From a checkpoint of a small transformer trained on Wikipedia.
Architecture: RMSNorm before each block, rotary positions, no biases in attention or MLP, untied embeddings.
Training: 914M tokens, 6604 steps.
MLP neurons of a small language model. Each row is named by its layer, matrix (gate and up: input weights) and neuron, and shows model dimensions 192-383. Each number is 500 + 50 x the weight over its row's rms, rounded and kept within 0 to 999. Numbers have three digits each. A neuron's up and down rows have the sign that makes its largest values positive.
Before each neuron's rows is what it responds to, as a language model described it from the Wikipedia text at the highest values.

Table and block starts. Opening pipe of a wiki table's header row after a section heading (| Year, | Pos, | Party), plus line-ending tokens closing a row, paragraph or list item.
L3.gate1648:407484456602606513488433442534558417551477595546550503488491609524516527442602579496479471548509438489512534494427477414452496529443497514533483448455413454572488548588593516465554431557567447420472405559436455532501467533512546529510496520475456516427488475530517581489567455519434448521479565477448496505419514485495517465477565494429440479440572423495500473490554445503443394595468470530502613491439395405454453453550574448492528461542567555468461479474470455520548507494558576486433446529494524515460473653464529493447587488492585509502519530515481458466574512469530481480
L3.up1648:608425449545480478537556536536495520492584397476501440532481584598472522478519601583466481474609509420467516482466543469496483498426531542497507512496493394567489496486525414433528416584480455442492523511414393516495459421571511547464449510522432522456584518476560561527578477498517512496506507470433603523488462530518479558428449574510465515420539511452550526580538416448445452486551506500559533562514448474521472428517604478399586530521543445491471596475496420525529505430409534476481460494473521514523476546513496499536499485479437557446481469548520474462408510458522503452

Partitive "of" after quantifiers. The word "of" after quantity or part words such as all, most, several, number, second ("most of the"); also other "of" uses and table-cell spaces.
L3.gate1141:497462578439494562463532592477523485310476495461617450506564543508513542483532590420443476499464406475460545494465490489440505426482471449480526448506466526423581474489389561505479518529445521442457526469582461556572536581552455484448552487486426580495511477391437538477514462540437444417488561499541574467511519522510462507491508471554525503522434550527503461520594553493472460429528459516454419460537536461579465415520527506539558449470437542549427473500483452381522519396502537502446542438506600451549474530471523480475574471534422416563421529491403451550548479523475564516
L3.up1141:499469496565382512534471497502475505531401447458563451483526456461374546442471465533465489461540538542483511571483546440515440475502467459572480502477427553650441449517517480490492466430484595470443472432591497463516500533508497476506500460520508495553540438522508497479600525403449507478468538421409485530428439545518389464470512394438479484581443548480542597552614384432475470517502597426494479513533578516603427485359450515484452452550456509489455521508458405441423549540499463445609487530547505460516502493446533414499453479515508532531534568531531546587449530473568535622

Predicate after a subject. The verb, preposition or comma directly after a long subject noun phrase, e.g. indicated, led to, called for, noted that.
L5.gate746:448538497431454574467510519493485569505567489517646473602464535521486463649551455566478540489469451493487560483470418585493527428551506517478478420555551523491418472539478594584550528529518500448443461524483492478560503453583477477607498471609489442457476539453484507528411563557530597476499543514522578487493480522514463471506442499566441628435591522479519542437486545460448481519529429539491522508477482537474576511436567446541566513491495516531565458467453519541432562580575434485557505530502510467464581530456385620512493549543418508475426517406556551497481523511496509490
L5.up746:446506492443452516549560539478556543583477551506553419571495534507470464585574511474486510457436582512471497538425447536450493377427449471460543482499535534517425526557505393557471458490506493455459521414503512543606546475559581457486531513478400506520556531462478478493405491534550441450474504372495401432564448490521530522451495490451587538493520537543480567460423512501481495544507486444393453510529509578494576561444538491540485462520511542462479527519436500544442570522486571547450545490534456481495551576532504537655453573492451488554423516506538568438563566430493473505

List-introducing colons. Colons and line breaks that close a lead-in line or == section heading right before a bulleted list or table, e.g. "include:", "the following townships:", "==Coaching staff==".
L5.gate2099:475514538579575531623489618474552539556541415413480501540449511490538493413478585481442352511464534495465522538601511442431442606540476464515604512483497512557630441542487480532470473457575518497442352526380461505501518500474481503476457530584486397587503597539524503375597504511531483503468494448533424475507555556482496474496490423349487471512538502520493517482426489593429502570461493444535546447471468490455520491492445469479510477446517403501451523492471526473465463504482478551499497400532531564537524519470415495531522516519423501475526465448472464523499551454467603625
L5.up2099:543548576553641467580556516562485488517520397521581508465450473441514507477465506496450474511492496511536446445549549453503457513476532560543483425457541492565515400608549477576447425492529417438373413620529462554418489483526453476550476459551469574487502450528494504505515494459512419434526530439515461464456507529442459439469523506511442473494492513462553528558426373562459513582461530476454502501555507551446562466471454425523499482469479494464439507416478509422484493518505487461509354460523449583466549483362424499469513465454558480454545507535525535489518488435534530536

Family-relation predictions. Words in biographies just before a spouse or children are named, such as and, has, their, had after "married" or "his wife".
L6.gate2014:506507492417452554521556514443637542524510390496556481436519592472405582571587547456479432565502585513555466448466470486529540568612478469514487471501557460546488468517473590562615570438497582478472577439479512480479550508410486538574373506431434497513525539360520491459515439566499477490472481438553518489476496437496485477529484597523514394560494525454547504532505509461482496544510497375499484431465521483466526468525511491468465494475560595498450501527460517497424537561524479465446405507476497465459523464452539592408424602477524545562517589495474537559503495585595445492
L6.up2014:531494632353557554483507535472488461499493436558491494411598471499508485475539535486507499447482479547520461555463476494531512426536482568500496417582491460592526466483452588480484522504443511517585503473473475420521544535463456495509469417545395399459504567458591429439542517542487449436522472541506436540406546519503521456512494581506476478510489537529524496483437581482639489524621466424490489501521447493356523476463498537541592399481493437424480483443461462548425491514554513518506528499445553617433548477521476582474501622506561522574507526525462526634508554530527473495

List-introducing colons. Colons (and other punctuation or linking words) ending a clause that announces an itemized list, often after a number, e.g. "three kinds of delimiters:", "six strategies:", "divided into:".
L3.gate1190:507581519487544483482489501529477380480373387575544511441471437553428500656513480576440441493494541448502510401596511492479429558436600597544510504462521533474576482567490516518489416517464484428478442486521468478491584487492480480550503478555520421488508439502539499478498578527437484531477498432511501485501511542508552480531498497531489507544511569520449511532468459483556596595499471485497474534514558419471516461517455466458551476490423567410505548543592435449548512516509545386548550462535547532491532506475574472520513508500517509553565518468453574488486526472533430505
L3.up1190:521581507542560509462427445554513541599575479531491460475495505519524523493523549491486552513518472456441470461536440475505510564318562540472489500450489463585464557449518571513573525534410464460468398546543534528453524555437440461472528518499504493556478533640459469529605551502471451519431501472539465523502491561443510425479477488468372500451529560445501535468513403472535492514410464451454556498517511520614490382484493539522542495528505505545557559420495552554400505479514473413627485498545531503447477495527471494582585542473576538549499507445579577547475486467434549553

Slot before year entries. Table pipes, cell spaces and opening parentheses in wiki tables and lists, where a year comes next, e.g. "| 2001–02", "(1971)", "January 2019".
L6.gate2059:559458514463460543520420502411399454511605501398492521528468473422519498485437512466452453456525513503545569578505459544537461519475482419502538436513442493471405556422622488490410483541507490511529422439505549507450502482536498470402472492487551539418499524402605520545517646597506434470478536481445550419581469507462431427551582482468385476576511498485574489485575460380516515483557579506536484477521556428534500514503583489539396478598491543495486532635532484473501472540532512547476473528456465566500429542473468469529510492543537476476600519434561503524537557477461532470
L6.up2059:468473531582476492434511585483518472580500475546476496445482524536419470469574572484484476480463524493414434473495470469536450451537493572605382503572447487471567404551499495516540514519520461507455519474522528527492485488604462536604518511467469652517445543484479624484571446490498448501384481407503399488457486485496453546444550539460414486476497517576422427469485491414521502540517524501535447552563456492495475468483488504528484439503398511486514470484405451520425567499566444472456470480555473492447525553486517482512526599516499519483434367482556433470488418387445681592

Opening quotation marks. Opening double-quote marks mid-sentence, just before scare-quoted words, titles or quotations, e.g. more sexually "advanced", as "taxi-driving; weakly other span-starting tokens like (, ===, non-, Z.
L5.gate767:551437508450576458557436401521557535462463436532539488465418518514445496582445450472494433489568469602550577513503523464488461553479477530427459440506468530472487483458505541525456499504473533499364429535488530510513517424481475460516541544540432580510491494497585494462591586528568473436431528503528542493491484605469503493466485376490492580444523483545344525540531398472460471479492481625505473481455418533531485489502499509498593559492522454565428492499546505522469498538472520542461402493463512433471501407521530447480526555467517437469489476551330505507579494488415477430
L5.up767:443605563432457535464506503368535492526413528471451540504450521483541559552554495503523519450586523537570491418583542578417556484488600514545423476540549460529416582502508499421479495538502528530485551595471409529509639521505546534652535501549582567546527511534502501470531624460440500380542507501586431426545497444509466523514396523403495399510535523507490479482502463500519498549533498525502533535482388545564495428491535525558525621441568562554495528537482492553507564473441421501596498528524503517489524523445537484511521506607554624479541415506413568458497488508497444463

Dates and places in biographical data. Tokens inside a person's date or place slot, such as the first digits of birth/death years (190 in 1906), c. before a year, in before a birthplace or death.
L3.gate1770:484417439537504497474406504418559500402484570469531449493545487606523541466548505516477504623473496472552411530514477511474528495498531509488453500505530509513525554537487586487434553573546398480470576520488501566448568507455509505546416432465546399477472495456396478495443466562535548473525447501494477454467572431520501504555442535500486507550454437405552546492482439438578536431587487461480515415576442487435503605575519529473437462527516429525491511429475431419529512521491500480502583451507494548539477354541472436445474443469539424447442441513468445422478490513575520456
L3.up1770:547455559543492454478499447486517402519506569410471548536532531495502528529456501552445481472529447594482459503547521621478556510535515527615364462566481517452519485500415582466481526573488578625507460503548604476558494487515514524505496479587508409484447509494515589457407451435517480576492522513476467503533559478469567583383549665454532565485491519533527487458500491533421495430486464526496590494560489481504510520504477561440577535491477469437559423501506442458527514490473392555564506528481486393537561461385556471432491521561438449564497536504587517487457562559497602380

Determiners after prepositions. Determiners and possessives (the, his, their, its) opening a noun phrase right after a preposition or verb, e.g. "around the world", "in his house".
L5.gate242:582471479515544533589543492556471556539466501480483466502503469581517471494543468543524433497448526486519556582407524562566475464466538551464464402516538619526501465490482526595445403525445524552515517479630410478582545499560519562528504451561480490519536471556427519487516485546511555477390517431448523492573652527459521362499570566500485474509518507540434527493520519536565562467494503535469514469455581567499483515420540539523538562507513512428440533507467515494462516530417484486586508526496455468532380504655483450478525518392545487466461469486520506471470520574476569436
L5.up242:366554531438522483534460428487538530446461499508518451535487539367516545556504432457478486533520496499469596517429516502609490420449483525554540430395456610460596456481527505525506498444546608491515553589522481530357577476481552451487537491487517528572442521500422527473524478472620536513434502449487535537444598471482496471555525546527562603559480512506456497595525597481471476482367475545390556493462371562466508428432520447507458528504545498480480452537416528489521439548563481442566491527441511574463494395572483514540452523512526457583446561512532529534526436502494537456

Year final digit. The last digit of a four-digit year split after its first three digits, e.g. 202|1, 189|9, 190|6, often before a dash or comma; occasionally other word-final pieces.
L6.gate459:522496561468510504593480515375589515472560454507524525563389476487459468542521472458382474451481523461461407513489536524489434514534490471495497417426497543443472489538404477514474568416543555495517435518542520473572438503460494463538374477488422500535529506547561455511469502505514438557608403455528518514542520534467490531619460445543462427405452468517513482437510618451469495463480495512428496597465455439515442502450551453491411522491624464519532440470482454518527473501423470438575449486526524523544555499548548556529542487533485441506516478564482539525450476409600571501
L6.up459:467529469445533467352492572567495466507425518445430527432440518508513530490358547479493533548526617416418615573378541373512444490470475496581421416462518444476490575510550541517519554491470500564427572489529472527519522476486422559439542510498640586394567523524551490552502519544538538564543464439511513487462463434535477587490483457514458500494602477502515520508475491462483521483509514439546590452512524540556531656565457487501515566528511514543523517457444569414467379484527494578526475488507469518477478511441502508490482566593481453522424475563469544499488514488540521578

Reference-field separators. Commas and pipes right after a name in structured entries, splitting it from a year, place or next field, e.g. "Reeve, 1865", "University Press, 2005".
L3.gate957:401400450494457460476570432526539490542402450464549441495543525519429567496372540459479501458501504530465546500561433495525526480514536503494452480481502517512485430502545406483451470508511453493466427484466521529574589509459500517458531444549515472481503471487494561507521536465448501521431528528481522472513496431512458477447490506436580527418450497463573523508551601493530499483526492472510578420534578465504434447408435592576490536621483502489512522532454476421532619423388474619521511494553565550546366467498493484475529451495636469431474593486540543550458485528506429568
L3.up957:538589481462418490430496477603516447618501548528488457529609493540527425486530421438385467497476379558475596491461543501566539458581511544604492477454411477507417518454565544513467453513576515504568481481592524464499457570496604462421504483507555524459493578463518483455556504477404526412491472500470528464497568462491491455577493427487546467459482486382464510469526423502533593498548521589565456452575500559536577533469591568464561504494417543523452464554417493484575538432614457444486501559433449503430457577477478570484463470538552510532564651491577506530548504461577522464

Opening quote marks. Opening double quotation marks (and some table-cell pipes) that begin a quoted title or name, e.g. episode "Miracles", album closer "Satellite".
L3.gate1346:524439476510515513444477523497506543480472508545504519508484520487461483491498470509472571530485424477496494559448549482561491552582473575436465502631463461608510542458543496565502557456592516495436514533545485562508576514502495470434484509480534566421453590550476541539555583409500521483464507481484601463516475428416465454499546589470463424490510587589488516444533470571469594378638643560475484529531508488482649494494468414539479550472489485487504558583549483434488486493463465573475491473437424533514457613509524520445454443502543572470509508529502582406512511380452527452
L3.up1346:450550513425396434500456480484422397468515442481487513517418408528587504528474341486435519493500525623477534487518573513470515608545548495534545488490467514547535513450604449532459600465599458499622440475499507491522506415455486457475507508428414489487527468473507460426415484499458516510535543527534486484524474492420458498557443567549527439513466593437467395469506422583467464428540535545479523513458474506542482512470525453531526581532537489454511487578445463486480480520439601496466515427538468504494546555578505471500476454538568400465486501516472560539567552465500494538

Opening quote marks. Opening quotation marks and opening parentheses placed mid-sentence, often after a verb or preposition, as in encouraged to "write, classified as "scenic, League (8 teams.
L6.gate574:477564505521477495506475419462542502484496482495459451588543485519468449584485480530483489510430510460468414464574517479478484483536471530481456530543542512405564477506541547588549533472654556456527561552485500550436654523531473520492540556451507525464535481494489538467560523512546568423473601420501588573440534526443508481489514443514447454495463589505446491457462425491446423499467510595432508478438392514540490516500536405501495533494524521560431433441415563478522398495465446499513505463443524445485410584509435487407550459542538526554465376508423544538446562388469445403
L6.up574:492529500466522487484484433537542572531527494501407483581510510449451448632514529513434519437482516515432429505534546479465515493519504485464445569493581540443578454547538548554506512470712568481527571527526523564470645565546432508444532519426551475430577528547469518480556516543596509483478607452531583532558491551487465463517537421480471452501444527477466541482417437460481465502557555563453473492479415482524459542489516402559461503469490465540464460398414620495566436545486476461550457492401515424455396608533413527510612504514491535513458386491501521524469552446428425399

Noun after indefinite article. Generic head nouns right after a or an, often in appositives or new clauses, such as position, post, battle, paper.
L3.gate1307:563507471553493536502483471498510509514483492513464522473538461483554536417546400538399421455491514423492485511432506530521581550514530444469587527464626491492429490521517365463505537441492464543505502535533498668575438476406543562610460556512446501550502444384541503518503569429490520523542516378490473453614563478476521525396539572457437472577441474481516533601503518522498525454450518481610480600452481525511468483560522480499484433494493534496456462568481508585451478586439451533531516486576566530516433452527425475474502506561488534513510539530434502514593486435486441491
L3.up1307:412470528541553540543544473482563507397521561510538570482470523487424555495519455469550484554475483436537515556459470534507506535445518535521481575436489525448490459502502501423460543571422437435521488467382455556488476476507511533521456509499534539562500426650440520563492535492539553568496469435573499472536551439444439454487455467504463521520433477407406484462447552530473458457475532552505548484563504535408542537524388517483440440450520466503538505570432556486425525387472528466517459612477465535493435467457448461562442512507493437512457543469627547439513471500489489403

Possessive determiners and "head". Possessive words like his, her, their, my and 's that precede a noun about a person's family, body or work ("his wife", "her home"), plus "head" (head coach, headcount, bashed his head).
L3.gate1539:534465462477449535563467537512444558505445506543408527464521461493539444605676462503461496551493519594480505538425521518514546455494448570500478417473691555492482466509498517457541496500472458553567427447426574486468429499481545531555519475503536501437428527562501507480468524550478543441574506515463405554697545541504489491457424452471420547479479576433501437509542485555453542501521621499549560594500463531437486434562479497612461464546484564469462603622511530531500535487545487430481527505504397454548510556457564486428452502506539446451466525414472470473441491506526471510
L3.up1539:590532523526493554499475518543418567485487489551433511476514443535532503572581453503504499550521488550526525499500482541486522432498543509510400410446597523389460497535493538505443584486469447442544383516513483457469466494442517518502452477547531543517460559564562451491513476622513424371531357398508394520614484446540483536427461496498484515551509573482561447506536496567474458531481533533614584480438427452432560520484503525592448445471488487405554566541384578473547451496569399500519481451546515498542437509564615526432454483527603443494384559520512460444484503498541517428

Year digits and acronym completions. Final digit of four-digit years after split prefixes like 202 or 197, often following "the" (the 2025 season); also middle pieces of parenthetical acronyms such as DHS, TSR, UBS.
L5.gate308:442522465473476429449529506515503564533504500530494551490531576469550517501459509481495552406433526512506413434525488488632433427430482497543533495473550470450456466501481457468461505509538582571541577441528492533426475512434493476545469572520540521546565442433496500513417457514526475500469539519470471460513456479524463545630590570450509516581471609474466510493465488531573514442545531499476468513485427433406461460488583475491424471520534579415509435504466496470532505504564508481454538523435580508524552599483503413465343476535498479426475476513551617528502587473499504487
L5.up308:556561447473440459433493521579489579527467440514397478443517402584606602488460495410512408520470504528459488494517514481438449409527495532567603465470499505450492444471504517534500526551531535614562499538554490479452500437576429513574454570473617449621468449490494513413537524487513464562529592608574541492482508506466424535523461532563532403506425396509541484523588512545474552529512404575474554623528393505533490520532502479506535522584653495480500526452564503406478579463566545428507479515579483522604599560526413469604517446542608513394602513571608493487406564512422481476

Table-start pipe. The opening pipe of a Wikipedia table header right after a caption line, mostly election results (| Party | Candidate), also seed/draw tables; weaker hits on list dashes, percent signs, and words after "but"/"and".
L5.gate1406:544495447564523570462418466478561533512401559504424503497376599500569559418458490477404473502560518454455477488505476523604430433502538494403587533577483430537460509409622487573510502393528540488532550467518428500497496400580487482526610474504498443425503517465520489436500595543468534452559435551607524528604430465575538490527461562452518528429536523479554562465390380434606483413520579481525542450545605517566395444502586616467492456595473544449501444497542583518496422451535533537475609532531534535553538518512509457587435577554423436464471494483498450478523516531541478516
L5.up1406:591503486546506515481465552501435546552456509499472470467488569509584488470461605534415497499501508482554524493580425570419539550488548544537360525426463505524533592432527479450491546444497512490542494538507506453506524441488502476534492464440467498469440610555490489496452491437477543421468483535500524494495444417576526454464541543580431541408546486537466420517483453503533425494596525548517519499524461471563552405591588549468562498513521555520491551423454599557536570519511422594506478465481444530446573481498506503542530526503537432501497544470530522441473372512446423347

Membership in political bodies. Function words after "member", "elected", "seat" linking a person to a legislature or committee, e.g. Member of Parliament, elected to parliament; also election-table cells.
L6.gate2047:477472581543458568482488611514621494527573512425513528541409574402534474470478503514487460505547400542435533506501442365512492485504487447561469454487520498466587485485601607556421535479569400529524519528516528422407437507441445545502494475476526549462529611508560519424536547565492455456482360482466477534408518557509477582439516504638492446431588589497494439467637494495439432467487568466528439535567473503475429514484565497492508519484579597487585501521519508444454571582549481458461598479542490523558467419544450589488543552536529536538506496513516463487491468487567457521
L6.up2047:463399459481487597544402536452594499452496418360509561616499633384513448534550505442520541478535441512521534406449521549556479482493516502455535480427525469553537504485535526525449558543440428444573510502438584553441519544513565544534484499437578448451523505502525562542539490472387392446485491577445488585488444449461486608536516500493578466475442489506495494532566494514525428396526541558424470505482490473457532454510584462478467510490529545506512534438479526487464419500465428524512453621597506520501442553497441454505533429539674497475405516545560445506455498401432522503

Main verb after subject. The main verb of a clause, or its first piece, right after its subject, to or an auxiliary, e.g. he considered, to try, which feature, pre-cedes.
L3.gate1061:633595518487511431549502573479496423600473533467558432530353573533536477476547550486586557481447539516529508536419518508448518492506475502486486496494489539352503527554429587533485439509529454481522427472569501460529471552494514412496469524540423464485497483390523435502581504448606458530496565477473534436420475555530511482442465506612440528510581483457534575497496544418565439444553514501437469439468570446357528467528590571562508511464511494548436542545458514528508439477549533549477578444404405487435566509495467532518472496559460461541431460463463522491570433430472565470
L3.up1061:474554521576509491462502441488451422558440467477544434469342472500450480540483561486501529472460506456482548594516505534489448541528457475458492554484527492440478592576595556502424497584463492514507529544542487465466439504482566478458454513489509508552534468497576470437489530504552389455529555497399578435488463608569558476493492480581451521559557431440562569442516518502512378495539500572518459466596559440449437462568472496597605509450523441534442519585442526444504548429537482567514452475437463483469437505513494512637434522446460489535470549521468521435549478463500539503

Year final digits. Fires on the last digit of four-digit years (201'8', 199'0's, 195'4'), and on "of" in institution names like National Register of.
L3.gate1126:464490449464462613546463469540458493438437578569373469402467552491422488511646537429412514437478477476436441611678506418508561489465518528449475394550545420463525508542472445643503485441514520547522456485558545455554523482532489543637526556504453503468582449544514465448472513540547391515574500514460621532416533471522467462441494546546440476459509444530548513610436467489511467492406463456506573590467417537539494470574481536493540517533568459569501459517424508521520466502479440531573527576505515416479498497411392489538514517514506552505478515565573382577551617560496478485
L3.up1126:449610450528445393558411491516524516415476573562482590436533503523426448540485456502521585495572480525503527497572436511550595460536470562547430509431495411492579563459555459592480582488455497549551496517461477475529515570472535556501535506439445405454457571572443476515598516540498601444465467541589468453467506437561579479531456417555441472511512462543551482430514507447505576593555457424523512487494474486541549501587423529539560527517496517544502446500432600538438554403556559508446527586486496483450469449496447553404516512424511490441521342438522489513482492529531523464

Main verb awaiting object. Transitive verbs just after their subject, such as used, features, demonstrated, in expository prose; also prepositions like on and of, and digits in tables.
L6.gate1891:524530484477468549599515452623491435518501424527448503505493454563507511512446536510574486479477448473510480560506455583426435487512487544505534540439511584506586473459513512474492533487651429585548501490485463506520519494494458467476446478387581533480516639524504523459483495556485488381585562448543520538439476453513541500425452442538579413614543476605525421423580529520539523538549491524490541482493544498569517489424472482497557518541451505470465454517446459409527523591483484416389526526552483475557559499506591507539454566535516459500509504511534538530588506414475452545
L6.up1891:480533489540484450481548574494468561523432539536577541550549537486520504480457587477514412501433528538399383543413424470491590408475571572492539399534441515475460492564470484484518473512565496516481547559607482491584469459595454497389501481514545478483505442498600491500612430572523543543533427516520427478496504565436536443626531473484406519523461475530509525429459555412471464534498542516548519410602480542561550491450583490475477482481509435494509531659531537558484454463520549456527571483458486505408606595427483469483446479494474479483486483485432511449574531502532530518

Determiners and ordinals. Determiners and ordinal words that open a noun phrase, such as a, the, another, first, fourth, especially in "the first time" or "his third film".
L6.gate1822:424415393507464497473537526551516627460513562539500529540432551415470476489461483555448594483522496525498502489493445604388475449445520451558483570484508441465471456515442538532433538557477553538534500533476544518521522552454531463542489460373542414456420571510458469456528571451472609503514478511504498515542557509544539511525541489482565446447569504401499548524598477481549532571512570516508433517454504433485499470510504416514541501582437523451498392541487489416505467511510546527485503425473410458486479593601540535488547535572526454569536449504488471468503507439560558517
L6.up1822:393566475478479550539486482610561484491520412440495472482637544473488475545428497469463527434585530515528548496445495486519537461484448421469501441442542530392423490503453478560527481535442430508504534538483468551531546440581532482460406452487501517494520436440554531515458495520486455503456634539538494522604462443571490565409492484521516507549540534485347496583554478528515498489518419561576537480459571451491513443479461491497568559438404486455507491521568461522454614463564461541439479400512435474516497435665511500484514533504496651501543449435513502491500511577467403476

Definite article before organizations. The word "the" before a named organization, party, team, chart or body, such as the party, the Texas Senate, the Billboard 200, plus blank table cells.
L6.gate439:482535506505531441426451557521425514458492489504442522475542454556525361473451471447555430548541492469477483533435496630550378407429533536552430497488467501547524480439442523603469574523548537582429458565438515527534528503490482518446630564496499533433542453535540429501491456532476508531415506507482477456487543568444500500434480521443447491517549482538389563507546524560499446454507476497485562520554510528560520407522512536532480562431427469513525497483647561410478482503505456465638501505448553561509471511501507472536453507443541606428426497530446499517525417523522452539
L6.up439:375496548454544491607562485492519509474571506473433514567504433550516494427581530405588532521594498532598532509481510473529517405418424538442570422462476546433615531593423555602500489486463578471501492534498563384519482463451455484511453512564505495387403495486527532550519536520543479535432548487516487449563557484443560581488500505548488483411563418504536580463558471580538543437547497479509512611544532470540505522561546503496452536520453526541496570494618521543517570462429442498509527560487501556479461501532553489503491488525582578437481473543481456483487556540454453487

Citation fields before dates. Separators and field tokens in citations, taxonomy authorities and tables, just before a year, date or number, e.g. "Powell, 1980", "(2016)", "New York:".
L5.gate313:507423432515553531480533426577487567461492449526451524521554460493588489529508477499475522420478491501499520455523435490484553521519458504551482578401483589515473536531458547479439516539582387465511530498497684492513452457539536472542450472502519382536421505468517556420486392578483526512496559504503490425491515439460537519442527520458461572484501494514546463540477556585497490502508578510543447435526511398464467506460552563481520507477529439475508554426475518505525466568503531451489426502541566526525426540606519490511473551463526457540517459476523487531496472590538433469
L5.up313:511489479467439352452476577475458539616463435502443555526471516479528487515533484561505522496470509443474627540442511458514522569550463501452509545514474524545542504472465472501436455420417463479431511473578485539527476448435505576531552521503385467582599537572501457453534543486578567423490595496464480566458496459407473519517449486514459538501454450481438458481462548444541555492459449618528479484570513492465539536441538437525498490507621539541466400557466466539526461473504607497494458477516547365410437479556465519482518485492524544479444547523466534518527463522445473504

Appositive phrase openers. First word of an appositive or relative phrase after a comma that restates the previous clause, e.g. ", a swing", ", the first being", ", which".
L5.gate1678:515396537437456482594490545513374533578482391446471584485517536408518551518517461492541508537480432512450548552522456547463483412506553469495489563552608580420505483470551433486468523511505554510565544536505516472578437475452490438526437509461579493482493502416539586562525463485546447512496470487438508411507501525646385396493571508552446522470452486527549546501477409564483470454499525520599476532586518502516489422524469415412558492504519519494516564560629502504516527493460553529501522460496434521403531477563436456394463411487657525514510464394479510633587444520628493426
L5.up1678:502575539396490534607591553479574481483555509525491553489505553491443591432365509554565518496496538541507507514543448638481489515486495400481508383536564484449582452482522428544442577508561516519519551443488479560493516451485443540571455488535523478508537486518519520546544467505531547553560597459446479459533559442614469526532457538590464451514525513433489441558538556575553533465528526521529522541518588492517620546545474406572507435520503544530457510448442571558532510454532449525534476575407530503424469592553533479514518408416455451504485517403477524423566580623552526442

Pointer to following content. Prepositions like in, into, with and section-heading or sentence ends that introduce a table, list, book or volume next, e.g. depicted in, published in.
L6.gate953:477576529573530419511431481450424493438425438527536510506474413518476534576625477474475530556489420415479484484584556483458551635437465496530558460470548458485550471531408470528487400543529455478564510518555492537486491452555470516486571454409489519472476486467441412438490594508499456423383435490430501483528500527513586520442559508525566610476671504443503518533425472531532521440456500488544570484503555535489469449529484518465478539425514487446509489520417557483527559510512486461500407549500529568553530515541509491524516413535480555480441496488475481538472476536465572482
L6.up953:451507547546501514411518573454444475527442454506481483453558488585565476578559567509511539457474429481465547382608541456446437530415496503598634495518552557494450457530477503488515381571528436440472499506495553518515425556517450545483531524398557464507500482605527455523550481502448570529396514551440468448507476475530488473462510508452484493472470488380459445545612499514422557481599492513528437474619542537512457477459438538495467384331542546513505540521540539490512398335522470523548546489541561612502535463519463459552499476497444556568560545511427405509451454501498526511